Weights of a small transformer language model.
Size: width 384, 3 heads of 128 (1 for keys and values), MLP 1024 SwiGLU, vocabulary 8192, 28.3M parameters.
MLP neurons of a small language model. Each row is named by its layer, matrix (down: output weights) and neuron, and shows model dimensions 0-127. Each number is 500 + 40 x the weight over its row's rms, rounded and kept within 0 to 999. Numbers have three digits each. A neuron's up and down rows have the sign that makes its largest values positive.
A block is one neuron, or neurons of one layer that tend to fire together. After each block is what it responds to, as a language model described it from the Wikipedia text at the highest values.

L5.down73:518548539536450511536509480509532522538522558533548502520503551589543520464455486517467488505529526548494443519510415513522487488470502542505553514567465435456474549454539487514516557410563492489507481512481530495515465549590528455519469482533504533530416493448459521503505495561530591449512503439466524467527412480537452480506508487489472463433487476517570506450508497519523494467497
L5.down150:443428538492499510482575523542462414486529521451508497507510404546525498490509489434518531520511502449511463531503486516474455537506521556574481547478539444544519558478501501464464462482497509514537478543545505460549497483436546444457509498526467571540528518566468505466480474532528493454549413502577495425451453433552455545542482552459547496471481533534505501494495499437535493572488
L5.down458:488397466518515445487513509484505449448494507467470516465470539527469433581523498510450540424466545522506452455556533479484505492494533552509470539488503500491509591448448457501523466552453525529509516538458477523490495532508473500574497465531487612488493463498485444501562472502491433456526481470508490499533503475526464459548535551548497517456539517487486476479489478528514497511546
L5.down579:454566556506519584510512418454436504523524532473530535513527451579489514442522513462504531522484529571525513600524535533456503557527555459519510490421567515446499581509456505517520468516511483492491447498510460542530451526540545530537577515528530527482537435541443574507528483463479504514591524548525546466519515571508459508530520434500508512518495518510472522509471443568474469497523
L5.down795:419563516562433517497454475534509527543413501508521494511567498426533461464478528514446520465460547534515501455542448592504552574447525511513520492452542457536573509497480507467521409543533533469513521551508530479512503503518493517509553478488509450593406433568499488528475480410494488491549494510470514531549460496522454567543492499464517495519506498487526514474490525480530529468514
L5.down887:517536502562515531502571534475449496479504552548505495543519495602527515447494508476462538441492541531442534539506515495503477515472438435634468566475517545450422556460476520411478564532562493519481443543479489570521477511488467487504501488487521493547438564561495479493471506522496468449539473515513514456488426487488493438516493500524542520525503544525424545461470491475539489501475
L5.down898:486481481535476478498472469488519553482505505556548520467543509525479507533540476466538519475469428550513483588572488567444482549498510455518518506487523475440460549505399538476524482470437554545521510539492514517517469449521432490497485512470517539486501528486480530572544404485529443485534524537533498421524479459504462513535480530524490535506490417466486492515510457374456474537528
L5.down953:519455473514450545495540447508472494492485513477567522428528564496542504477556531503500498448483476497527478488472458503450503565534492476500551517444561514479526565443534530475494598531508510511513535388514486534492535501439509506543526415502518481513483526599517533484522422489514490539531515488446545453529520534435520509484559488471562590545514525510495525513383518525500465502526
Description: Year digit after 2. The second digit of four-digit years beginning 20 (the 0 in 2003, 2017, 2024), in dates, tables and running text.

L6.down350:475392549444480464493459488486472471483529525535470551485491506503510531502438477498552484498548484477581537477501491483451487554519443458539447483520489540467517516498529484522499527529413525571487506508508498512530478489525457536492447516504531439472494496468465515555520441491517518564558509512488486548504518498463511456470496469525499529501533441491474472490504430501411550560473
L6.down470:546372497522497473548495456481507483525466509465413548455514510447494485519457484475472488518510499527470466513479545481505448494437475458449499525459567502443428460450519552490542507481449517541486500531508538523620509550511477533506538481406573451461534536506538481542494552451494477465530479456533493451526503549491509441480527497497455482472461452482502531541500518506530492489446
L6.down678:488439542471487502528443567485565559473510536506515516463448507450455486491506551538505530528558503543549501578518461491466457509497386444487446531523530510499464509510490427459480528468546503474495501475499500529505499518437418439473580502560515454471475558525414516533520512493486482508525548494479467507563570451496529463498506566444461483537505481427477497495472440529542477495485
L6.down776:479252521494529566454487481547483484531456451506522479544503431473549503533543589449477475484477445499479538415514483448508470457506514481499520514465525508526491456530572505465536481469549453507427530494552422458463458512490401500511558465470460456412488584540469505591474509399479463522474493466485475477475484527499555438536495507510484524473486498524526500561511537482503492552492
Description: Mid-phrase space tokens. Bare space tokens inside an unfinished phrase, often before a number (under age 18, Line 3, Sep 3), plus word-internal pieces like re-constructed or res-er-voir.

L6.down122:493434503523420422507542477550495521515488520499479576394468475486497481539517502518463498628497476442432466496490419533544545461491514456441484556519498451474540528557485442550520473457550590561450478472473432503545574572468498508530505461539462484411475501528484488494463513564479500491521526548503494437459478465516500450433478518525585532551491564495519509545592443452391463501544
L6.down138:562403555512521446463466491436452567450447556496440471521541495468453523534511584503425528436530537510491500497511445399488540551503464481493504493486542506520520459491509508512544502515478508496465476488538430422456512458466492518542487484469499503466515574429511474474577477462505505459560543509473586535460541455542557530397510425485463478522478537500496547583525500511512548504580
L6.down199:506454547531488512517510452501504503547567528514464506468523451535494489543529599471451476548517477448482527473565417460495455508466527448462529527487510459469539436503494500514549559451504559559542502416517448453489519514580443501502527482509504513535524576458539536486498445523489565515560545420534530495531509554480520480503523500482517565527539526475544509508522525431488526515541
L6.down863:537442509474561469543510512456482506496521474565469501515512487576494554482519531466552510490494496506529499496584469546493506555523433528507481517446492516499488543511552482531530465515490414447453490493465494553472500510573478539463528467454515565516459549547521518413545519495493480499451578505520500532481394520488544585615526544466522476466512511548576422499499434434532560487444
Description: Digit five in numbers. The single digit 5 inside multi-digit numbers such as table stats, times, dates, ISBNs, and codes (1:28.51, 445, MD-55), sometimes other digits.

L4.down187:549535464578458508496617404466496492508404525449590507535538497528511499507532525514486532567469592541523481498526465533567509468497481535484471538536537507496490568485519538532538494545573456454474558502492530556520534482484479524543545501482537460518475552495418485543520493475574515519514466542477569459587459540449479523502568539478504556451481516563495528517477536544452476518511
L4.down866:465509499492483494466484505581436502501463514495492513498520511513482428562504478546574488489461506499556477510499509547483512532518489421467544492444561483495502521515485511543466389537535503431502569543487483490428485497512513514492494515533495497444573502505463476540501512474506470528469443510433513440579526462551535527482493542549486545451473560503465501495420512403488437460426
Description: Year digit after "2". The "0" right after a leading "2" in 21st-century years, as in 2020, 2001 and 2015, found in dates, tables and seasons.

L6.down29:516322486447478435441530406539467534507491523446504409517468495466487488518521481493556388482492452554561561550472546547500579549523407504478522484514496448525481507497567498498424498499534564441556444483483479510513528548514507527518456433502558468478500543594444516520504503502428534480557517511517435509446477572497508510475555486485594454532525542494464496529566473491474494527511
L6.down437:492510489553490439460496535492503535500510524511440537470454464521501496466510478366461492500470477470494423410442463531549549495496473575506515490471559541501482555517450528457428575491514504541457497498509517583529469531504556567445516562470454530510452560471564449522574472558536528440502600489496525503523495570442525530547577530386570542498539507556539486494491446516519509499438
L6.down632:461410482609538501548510476509502458488527551516551563474422493485535484465518471476535514433486493469503504492444507565464515503572530422517549516484473481427469497501486566571461422452454481480523487483589519554530513514499564511516469483520500440533480398504565486583527534548514501541467545556586468599569509529461533481545542524547507530506528543658531453471497508437503537536466
L6.down933:496400475532569579462500497539492512482423407497503499521509493478542554533560456460510521505601505478514474498446485482438587477493530470494470593491456575531486455534479476511532551528465478590553503566529411435473565545505564545533482399510515541524494467483512518497559524494485468498556603485492483467487484504473502471516469589560542567480525446471481500517507516478497462536453
Description: Second digit of numbers. The second digit of a multi-digit number, mostly the 0 in 20xx years and the 9 in 19xx, often in tables and headings.

L4.down515:473427554574519546473525455483492497522522540491523497519571456443441526499553587492543568492570493482463515517481457532538522563459506504430556546464497546493471516526541539461523510474479496530499569548450533493477505510532430519454524471506456515497447466502486463501563523504500474464488546493531530540560525508570478532549572441475444504469444513429568515507497502483474502547495
L4.down615:485478547529488527508516538551495542492513481519446542496485514547514492473555513426548513437462492465515525516510434492530529540497495535600518565501486544489500571455562435539432556503517474542555552528460500500513429529475506501515475466514442499482455514474519506449404462443476477515480497487499438472542583508524500522520480523549494517505551499509515473420472542559534499512492
Description: Field-label separators. Colons, pipes and hyphens that close a label in infobox lists and tables, above all the colon after Total in population boxes, as in Total: 848, Total votes |, and Tagalog:.

L5.down9:449496550530486455520480505510468529480465473465495546448538498528551473478534491555436410588461469525455508535425533475416495560485544425489501530480537485532494457427470521508557482522493503537556511514467494460515537560512499487500474532586492497495462512522403486568429529457529534482587434481601446478509544501392493550520484521569450480489498502482474502504528416568520509515583
L5.down354:428407539545510570552508530501533511538485495572460477491535516570400497545578543504461523428518486455465472550507507519399435462528457486508453513547461509534428551501510495538433522504425528581552559495552467540543509480502486473509517520486527532474476518484431522526462535450468468498499526441495431478506534537443495522577531486498503483486483508528475522510495550460607468471503
L5.down385:487582521498474520490493535531509495523440475538603506510471501523548537450462520495519468561473474497511538476408546439538475510540505491532549494493494509533573482538476534538484494500507583586499437553521521483525466508482511484536508451560495556557466473491487591532513519541485478547471517539470447457581514522527518564522463542489508481492532512458498493457465521498567511432448
L5.down539:403506483514567464554502481503556449541492521546531530498495497568507584530563545449551569506559461451475509486466483452434475499469457435480540462543575470536528496503519448442477495614523461538560517555503509450534592485448562514520430481492602513487520487550422518505397490486446458485518549504438470499458463515461461494420548453540526512478433508580458549499511542518552521477499
L5.down551:495597501477507542512516461531453506475499469524465527523464547586567530479546467536540523471477488489537469511465466477497515494568571530489511492443542484535485515494477497507445446517482455511493588532501464447548498540518503442525469522514500515458524484482504455479514470540532520451464502446474571534526495548474501449473459415522491496520486418538490520485501505468518549492482
L5.down925:501393498552505518530538496498468511503498490457511538487524460521552481524518587483477472473470561537454482567496479486533528432459472425545477529517548574592587508469468461483484459510507444494490562489470518488517511545407504566541468493524498436422469558437514563505471553444512524496486603501470420481448456483478506475470579462529533528524474519523505483515498502502439464488477
L5.down1013:496410583531472485581485483496456439627484522459416483516518510467470443513534536486497423450516500448532529509499516567552556419595460530547422532559502524527504438449499401501441521536467488487491518481506506470474504514485515574464475528473478545473486492477565580457422493508498515532433554475449517539518536499529525489497524506536466525482560480484499437475536461486479443487470
L5.down1017:524571490518535513522491465414453447478438443548546456425471406502436493427483469547526501564448461505498450521429522583540470474465527519488482485483450461515468570534506473486476502468471497508443507424486525547546457502435413438475475527552495590471509518560428511524539447485544488521481498480565494551548544512512469542503485523448501489488507478543549510535462532462573528505447
Description: Dates and "As of". Fires on "of" in "As of" before a year and on the first digits of years or dates (2020, 2007, 1975), plus occasionally "review" and "reception" in critical-reception sections.

L5.down23:486505524465511503507468511524539542511491443478478480495480495514524438446488521409495546503481521521493440467578487527446471556470481523516564568490472520464491493513462443545476520569455461475490564496453449545510525537565459521482535566404483542529491482480501568492461458479465481513532532536422482490579475562445424480488552559455586539527500463515485537500474563475490476489474
L5.down195:481504517530510491431448529471491499501484533420511538512553468403505490487513454491547531496469517473573509546471570413521438481446512543497549469449451515453515559435516391484485475451498563480505482531472528507451481478470533503515556484511537474532532526450469539497500560471531454489500481565492499444432562404490479600482455529587428484465583559494548429549492513526490502517460
L5.down218:476473575547487511562475486473551497424478476444498551525518479403478559494465535473530546481464520507493533498461501418506451460523469482497514491476570578503568536458485486530496476499492470556411531504479500436454448512458560538438477475485461519496550548498510513536443502488413611477520530488457562509400510519483452499470526433513524570438498533487533441465583518552510536507508
L5.down296:524419455547563484577525501486492504475517495535486554446518514464548549526524539456601511446501521519527490466536540435496555484490488463491524575529503616481510471503545475441435520554480489461447510475478504561529545472443579509514492471492527442483527550457502488456473503424460525510528509436474511506433467547495537504439472530480502552516496560549468459543459469496507531452474
L5.down405:513368489546555477496481486540590554548506521521514517504505472466532497510586515569584514502510582522488499493522457496477549476475462463492555515513521570532493492514461467494428499554528438498423482489545478503516513500490468497479484475495496482468542492449445454500405539435453544515523512483544483521460487525469483546469520487524449546549487480520452466584489586576485476489545
L5.down415:524517552536504443537471431514594533548453447618426524530478495452531577516497530531477491448507538544502580482490526435516486347477532529440523510529510576532468500509471468522446533526532525452487456503463546422479498515446469525502508465444517510527486469453543527491416491523467518487576517511459538554431453572554532533497552498410511451438524512479451463476549507539480542482543
L5.down599:505481483580524498455467543529495476570496508401468505524520485510491462428511450564513539451444523517526464449484519513467554444463512469505516516512483456484526522491495474469448452517530588525514556548529452555509412496495548493479497458508505543537522543464504483441506511530510509579474498534535441437529591524526524510487577562516450483468557509536543537516490494493549478439465
L5.down874:491389494494526476487484464553472492575530534521503510517531492530461538509602516516554505517545475450463559471498505488507468488499467446473536500479467482442574481527493523526585606579463432485533518494448549467519514522496553468524469561478442455470523497526485481482450528477464506536481540498505461461513574482508495531545477497523455512541501546478512479473514487483509538528547
Description: Digits inside numbers. Single digits in multi-digit numbers, often the second digit after 1, such as 15 stations, 1790, 50°, November 5; sometimes word-initial fragments like B in Bournemouth.

L5.down111:538468470485523499520506480514495479538396479519529521404470496528481533546558557529552430456578539539556469544471519501490547434511441550483551473541502541493491528516514476530454480491528540546418558446607500492533516545431460542502508451506398509514502494560547490496463542509455425551552517442483493488524430453506514514494533539440533551552516498513483477489495461517452528548510
L5.down169:548235504501493466572533540515522523549429517446547507520526465560460523566551510508469460517627463507489411503490502496471457464497448464541501511495523498486536550489486446506449569484500468497428477501482555538573485435476559484494465528487507436515443493521537475392531518474463489433567464502477460528512517508464448517447556453576481515466506549491492508518498492490517514490572
L5.down200:428285515454500450451490525512579512479514502480460511466517483542466524540531485503497504454635484488493540485489472514487392478540466440498475519527510585495498492425534486478504485499509501531474556480422506483506554500447441524479450469470466423508459506488484489455533486466432514486557512528529522523495516491467523429460533489526506514515491407448507497478548471482503507520497
L5.down241:479365481510489492564550455536545522471521471426536515519513511420523471477456516592492429478518424547546514478498526491494475510494452507494495471520457537478510497481513517494468534479493535468504526507399539505436494539554473492471467499534457492572500485433449505464536503519457514442472500599542480374459539478523449551528533558455500498592501447510468456540437505444510458506474
L5.down334:547244531464543446497443470549571460451472511498430551517502442494521507521530460484530518488591551474494496490503530490564493415499482461483493531509523544471491534483531496481489492523468484581476444494492530481481573489548456532517399531515474521462487568439559490435488519474421428529549518544483489500533528487471532471477521508531444472524484481483523490533488384483453479527474
L5.down341:496240560490479490513527522555591476500473509455514478536507497576502500518536509462524447522473462457449491406493486547448496455454462433468480540479525577487492487464489523514515543428455484487532493514420531451525502530477510512484445523518440420488476569515531440552537526507544513487534505511494496452509495486456524489545546481511524541457482501426464505468599496435499457544592
L5.down527:546361459513493576511537494548564496492486454531524551485471538576500490491513508490490447551564543532535496509452548566500522448562453494508473545447538539550427443441471494494457599556534488514557453442469568493513477501497466494480516445522483469463470522441524592475480500466505486463533531543491528484548494497487529490487587471522516442458502494496477484497486489488483414463465
L5.down789:467306573422531458573517451469555503406425536549457569513563524549506492464528469474445545540569464501503519498538513518499470493513562477459497472505487545488495529467504508450477513467539430531534496541409523476574532539475541463447452487502490393527475485531520504456554545487512451459569535485524479466468448468580518494426529448481448544518452518481479463493496447471559475481477
Description: Space before year numbers. Standalone space tokens just before a number, mostly a year after a date like "March 20," or "On 1 March", and before numbers in table cells after "|".

L6.down513:394579584521475492469508523535453491541507496548481584592506522532465416543520548507503525549506522591508529540556529420537525489469464507500469504491541468463521532490506450434561540584506527433540546538584558482478522545536495482560503525479499453446460538542475487520458485504498509449470449469472508539480550495501535497502484516493499495472480549463503427486550513602510489506511
L6.down607:467524497487527506523471453424473547444447559468536483483489468491553486489376535497513536537502492515508476533492523599496511517536446530554472546495406509462529566430436505519458432545502491483512412519522539470510482518523522443496517557495509514516427559510537540489541502508525529523540504550499555503571488580432580500520473424510578491457457522483481519454501510526512540503561
L6.down777:443387479548510505511448503462565588476474538541521552490502471480547560536547450471524506528520526538488481526577495510556476475550465497444515500527503527498479569540565521545503468585538545488520552492569557517524544494585479567439563531454588562555594517512563489553496520481480532514489527518509496422465521500541510543432535492493511485531519536458479478540442475539471511492508
L6.down923:542449476565530458510481447573537458507488480463555467490517523469538522544451455423579425460445513534536472447551484521564460501389478497526474447525473434531551503515508550482449477575591558459522504422433501538486457462599509496504481563485470463489511550512465523531484506537498508539513464494537480499460524489500413497508513421436500524482489468430517503572489528469538494495486
Description: Decade digit in years. The third digit of a four-digit year, right after 20 or 19, as in 20|2|0, 20|1|1, 19|9|5; also 20th.

L4.down294:546589517506478449490506448460440436442456552553553437475539519445462505505436502557560536485485440542503413471498533499453502529536528475534483489498398492494485543513503506482526416548471497538532545517494459525450462527526574550578554494505508506517530485540493512502486406491539590528559495468547557491528482502495492479504450414552530477514584529553477490487546470501444443543575
L4.down776:498503501551522574526520508568469522490505477514411547477493466624540491435445524487511542511573449527579513472517548531479540425443458496529507528491395480519479475488522426488536484530421417524519493506582520468514452547566482497574525473474426497454475527490624540454493470530435520551488521463502485421508568566508454481428540468486485498505552500434532527449442497421501467517441
Description: Middle-initial periods. Periods after a single capital letter, mostly middle initials in full names (Charles M. Schulz, John P. Stevens), plus abbreviations like D.C., a.e.t., No.

L4.down105:578538480457459476499552519482488564517483483505427485498469539452439494546509441525435505484440500471487522433545425478494540540548623563502558445519492458561523488484517473490432455455505530540527500471509536439572491448476524471505542518514498552549454484525484465487527568506492484508487450494498508453525469432572473457504417602533554488502504483515541533475536507541476468534543
L4.down242:557473501499538499539495516494516511537537536484471486459560531485478532485580483470503544549497514464481512492426496508511497436533512519424506477500447569536581494580486420465506587457511534496566508568469463449510561531501542442571460546453478447494513458552468510461521513452476481480553466490500435454474530572478449496515451552456485548520479535530489513456479476477520503425514
Description: Second digit after 1. Digit tokens coming right after a leading 1 inside multi-digit numbers, as in vote totals (14,649), dates (12 September) and measurements (100 metre); occasionally word-internal pieces like gigs, skidded, eggs.

L5.down376:560498487506505488512394418518483454492482499573465447495406521469512497428480507473519487464561496498520562465541463483489448486570395548472508478481508527525450517506547550536496584531485512408470463561451507478488490509520536513465461503537532517443422490419509560481440496517528537541488499487467548474561506414568541540505444512525591479465464518452471540449501484466588613590487
L5.down496:490482517544439517496515465479490531495491478572508470472528484556453507495560438583564538520533497520608540567517506533479544510452497457418476539524454508501536546498466487461463482475429469557455513508464499509509518505491476541553505467533458508531530520564497488459504532496486485490507549469454487458522502476515480560441536506470407433471523521512511448473467514454477471502457
L5.down569:488484493545569525520610535542500502492444554466465465519569465555563506521439458549494512480441440488524513508519438567487491489523418455509477544483475538484522509514580535491495506528441475504506494550413455503516527565487509512506491503511539527526491457471506477557424483441422536516557498493508547488501508502502501526442552489542543532513538559485562472456424482484542495496502
L5.down702:579529452587562532481532450479433468534420447509440511547461511490565498588466477509417556562465404506499501468484517518504441529489487491550453504490488473502501499550524542482483440482527464514532521495493432526510508446548488494559551486570524549574542467462538518430510539519471488549499490487477509445496534454564452445441520489513481485511475495547542481366460455531506469490485
L5.down819:492553505482491569510446512567506457512561491451503498524496506491502489447566532454497501489468531534515492470542501495505524526513517484446531499457521513483438520493588498549522528494462469488457440552532432441537454471594528483525460483524463501571454459475446480583585518463577584464449543519536577445556482400563476411480453473485471450388475493468510507486455510488528511451481
L5.down917:466500521579483516461479493470465444492473534476488519470550523566476473499427493468513515436454534472529557515506488465552492478455476437528448514541484472506533548478534492510502499529463522568485489537611444528519499554489486539537598567568524500412532464503510511514603528445497518555556493508522481514582490505528494502474554501489506505529562528472503475510495457468428580505442
L5.down926:578530430486525516477420484591488446525452526499506476481462505497488506524445427490490435441479473551482542545489510456491526499587479518486485458451528495436511501535507520515426473555428476500461530467516450500477498554472542499447528448518499457444524542503538495462538444522465478518482531497603459503490516534491547507417523476455494548503535490480507467441437518551456464569517
L5.down1010:506509481524589538566477507518442459489443554524527469520534454510471516553527543542501444526474526468454477467544574426430470524483511457458507555497465510478538504527535491487480519529440491452431497472514508584482492540432470487608486398496464454555520545551444515537503403395449463524568567468479467458519510586508526598478512412486465536508508493546495527468509502490427553465498
Description: Abbreviation periods and table separators. Periods after single letters or short abbreviations such as Ph.D., U.S., pp., No., e.g., and initials; also pipe separators in Wikipedia table headers.

L6.down487:492477482439480515520548434530542588459478472532458496504553489534550510410453521536506477583548486465463465490522511578476436579536515550491574444470475504454507474525495514451515563521500483442500390523454537535472422530540517479460497448445462485497515555505524523485551490500448505523491526503576500456474513519525456527495486514495564515512480481495519516506456471504456524559496
L6.down530:471513475512440520528487477546520591501535541481467468493518494526513486515521510489575510495494473478523484496568486544451387477486477509455484458595499523535518503505459479504494531533507521490472515503489451491441482475528446496473437525488502531560401492498567496500525459414590518500511511532483505537470506515458506518488543558542491553494523508556537511476519478546488391481565
L6.down608:495519497570455544536497392465515491438479518530595550503550514590516476424402463470495418442521482524476516555465522503594528420550475472466463477483446447501559555580569581517451577487525483468461476536569514515526465500530529502428502507528547436496547515570588541498509487571490516466462521522499510508462510507513496535472468532502569476508442479500434477577472543418557480504478
L6.down932:412475541485481522561498515519477432541486526494480480544543499564470535552387503547468531461494552492522551448576483494481462501503439494470508528521433515476490465464547543490557560551531449499498481513528534525514519515545471514466516478544488481493526515491549514496547504500446519461501526397429533502514508501513460488529481447513562471493454482548525467499509508496607480446530
Description: Table column separators. Slashes and pipes dividing paired fields in Wikipedia tables and infoboxes, e.g. "Team / Apps", "EP/Album", "MEX / USA"; more weakly, heading "===" marks and scattered mid-word pieces.

L4.down368:516588438514467539562552452488478568411442507428506541505543493596538478485491551433595465491505468483436444559541511556478456515456527440485442460551507475482471483473493541471532403449496532503469520476455483557515458522496480488516567564470502478502514538498475539593515430452481490523421545518587503481506360456536487518488454453480503537492514464495468452525547478443476564470537
L4.down551:535437436487495502463538522504544536551408478509488472442520431569434447450556490502507521546526495525469516515481437522479450461472513463468484551457388535477474521536402466447508539546474508501565516514430516577503497539453480530540561509498427522492413479477453552469498514516456561480473589577582498463423519576504522557475555556471456478519512452458512534495499532532588505488522
Description: Decade digit of 20xx years. The third digit of years written "20xx" (the 0, 1 or 2 in 2008, 2019, 2024), in dates and parenthesized years.

L5.down20:489412535498481538491522413490479474529468561483504541463484466583495470440513534521496506499441443471458513580496480479511468466513470518415437474426568400535467457509525558447498487557490471514517457537476556529461403441446517538489546447518554462598512508524497510523611506516513440574479544489441526521505482468471468485493520534456459444536476538471510529503537526497521546501447
L5.down90:517556451544514504528485548525478528468539509458500497430523537626600511420452516420557457491557493549538517532573478572407475503478460522507479470520521550518539535512466524457496505535532514543520501439455592514495460540415530486546527572420499514497561578492493484502472408498490461487513528540520435463530487445437501539513485434504470454609473474549440545500524539519492532517479
L5.down263:512562470474471468435448460470532448426487529516587511563447511527482484498501481575565503447532461475585503565471470511508490485484516495519494480510465457494490489474472558494539557479510508459468476575529547539495511554517449500382475506496493547491566500385504534560491535512555517558465461461519571545500489453568493554530520467525439457504451464477520505498513437470491501473487
L5.down375:481487429497503522487479478416571452529519513417564495416491504508492501481506513536549468578541424462525488542470495507491501542455476469447534557529518503532538479457506562454442440509490518445500406493485512486552464577463615497518524547513498519495500526491478527470448449465452554559508467480505538531490502454510469540486559505534478633547493481556529530449562459582559515512480
L5.down540:492592508558446508496505448487541456397468544521442506461529576443490493600526526529528486475513483508545456435466491467516536488476461514494528475518506513434493490488536448501476542465502499488421477530512525494511519473405440519483412477424486529522474488509497486505538502544491495503515488527501500548419404531545526495445484583562459493506446532519516441479516539470510485468497
L5.down573:475612483570496459473479471543528477496543522513499555447450560483477494545447519458494467550528489448517496485494445458480508520488526503564467575424517526517506565585447526467511550491467503526520481514399425498462523509409477479508513457525522470549498571513415432562504530475533521448514518479499512492534479545552556403468511503518497454556397520469492517495476477460469503427442
L5.down798:480539456531481564471481508479451565444592523483474467485518418520508488516526481473479454500543463474520514538487467468485511527460500414558496424471511522537484524486489522522517427481547520450530513480497467495471519542497479443562443517471526483577513557542433454557481455433525567524478471465587535416542528383448503434498480482522473463493436481457555508534473448472484481513555
L5.down924:511466493481485545504497549585552487434489550496489489549507526560412510492552538509455442542497433466511447532528533535492532521478514470489482543490532511452483473462426492447482502480471479511566443411586518531466615463442480443492424514473528500511531532504562496501582468468474444494524450480484559505528516394454463458475473486518453464497418497493472484490475530446484546470517
Description: Year decade digit. The third digit of four-digit years, mostly after "20" (20'0'0, 20'1'4, 20'2'3), sometimes "19" (19'5'0), in dates and lists.

L6.down164:535453490428591419459455504530457497469508526478466528477541496415468509549490447555498494488490437489422530524445480514465509465437518516519458470460479439520426523469398549502512525555522572536498520551466555519529527488530543482527474496499512518575430467603489504488525487447543485448518481504521488575526514454511507466452513461541552491535536519454457505489521531503541486535570
L6.down221:497464485473431493534511491502455559481605546537522535450471430381528507500517487553542438491536439506542496581425460439488549458515476542468577529457541536480477542539504533507499470520524482477505491470478479420507561583539494500490488494524509472544510437456481493533491499440435456528513468478581498468485487517478558491502560471520498530476454504463539541492469480529500562539502
L6.down525:527634476447533562496545475551527419449513566393521459476418529492472493441468478498492438501484454496514504468576530472525526542500503532547529476494446453508396519497499483516455504579479499495495477556567536452485419562487522472530425465524540485521502496523497506576518464460424494491523453582513484437554487527475481487481538429522465471509441457559507510582454568502521505494489
L6.down637:467542489506498585507460471440505469465477569451519431582463479513446473505544473548481493521480489541454537457544482485464512554508499506474453432461467485484410572545529508552475535514490503438522529587454528503480422472487530519509528497479547532620485483437521510476508492482524515468439519513560535527540524502458448473574553486530519500537463530488513519521477502581421481468504
Description: Initial-following period. Periods right after a single capital letter, mostly name initials (M. Kumar, H. H. Asquith, M. autumnalis), also decimal points and second word-pieces of names.

L4.down380:490430471586422535562478405535545442475422501501452535564507523488533485561517559512480526476517428497493429478511484552485471494497477491552504477530427468486436539471522499483529489478559487567566543425465468487417480569461502529546550572498528464554508448558537551432521457514500521485399461510511564529508484527574441471514562524592472522460451487442509476423558552503532531516524
L4.down736:469513475453452583540552448449477503399446515543487463517407491487548523567458548506473583502494408474520536461438448577536506487495535523467469497502506502496514503486517504472457467519479493481505482469479464499504497467522561552576531521553516467560543493562505520510528454506489472475582480491445542499480457446487540526514531463464503545533446532540478529481490515566426499491461
Description: Year digit tokens. Middle digits of four-digit years, mostly the 2 in 202x and the 0 in 20xx, in dates, tables and history sentences such as In 20[2]1.

L4.down329:547375519541495507459514484521516436518485491488447438438515515549553545502500511495510516438543539508515504455486510547501515519473489494452518517436503554551553531500508509482489566515452533505522537531506510469466554451531468570507449519418434487505533502498515440558540449504491455521626448493458577464537553517473492482450510495520474439558469577428570509467513478462496531571516
L4.down359:547357552493441510509427472477521509516462511517487482505475429553500492519492475435503469497579443510483513558459466500531505452454497504435483463484504565444554502458484519433471542424494441461448449520451557538455486479487510429474490485522468500482470504505527522452524535566532455514563410445537557461528506486522528516435439473515539530542479498458399510445436452520464491479497
Description: Paragraph-break newlines. Newline tokens ending a sentence, table row or list item before a new paragraph or heading, such as after "investors." or "Asturias, in northern Spain."; also a space after a comma in mid-sentence lists.

L6.down168:564557532514466553473501486484484521524470525506574544510520500525556523522497523533553494518425493515485491490531428538508462530524441519486473511487504524464498523518565427535475457493543494417517504478495526527589461500489464518460414516502480477493461574544478501508526547460617516548547484509441503504491441532547470507521516414531471391517488527510565526543470560535494450430499
L6.down534:524407477501458487481540462493514454491493519501545508441466513559492499430508498490524475434528490508511572509480500520517438481429497499552518488550481509510450544535481563477460547531502477570468523584416544547505514552543499469514512490458547410555454460587454509547504453558570505492547460406527465476526530492479493501575577511466517547508449434513514508477496517479422510463563
L6.down571:533637471501472571452507483452501534458529495538522419490508614500510529531457487476524463523465482454538536507467464510559448548542456500500468502492508439512486511468482530495579509577510467464572497475472545548457532514463474436524522539482431479490512618592582537510523476548486455477540543501497477506490470427493471468421543468452487504499433496465515492482513511486487486532530
L6.down953:493518485487477530554431533517443475461451521515519542520441537492574473593534521516475495449426531487523476495532517493472465551499467493473489449484527542564520548557513533472506495503468471483454505511491421510462493510428426527557485541541509489502480590459517457522427498503470538492468544514532520486477503499561465542519604545474428582551438570553436456499552528505519492537444
Description: Year digits in dates. Inner digits of four-digit years, mostly the third digit after "20" as in 20'2'2 or 20'2'0, in dated prose or lists.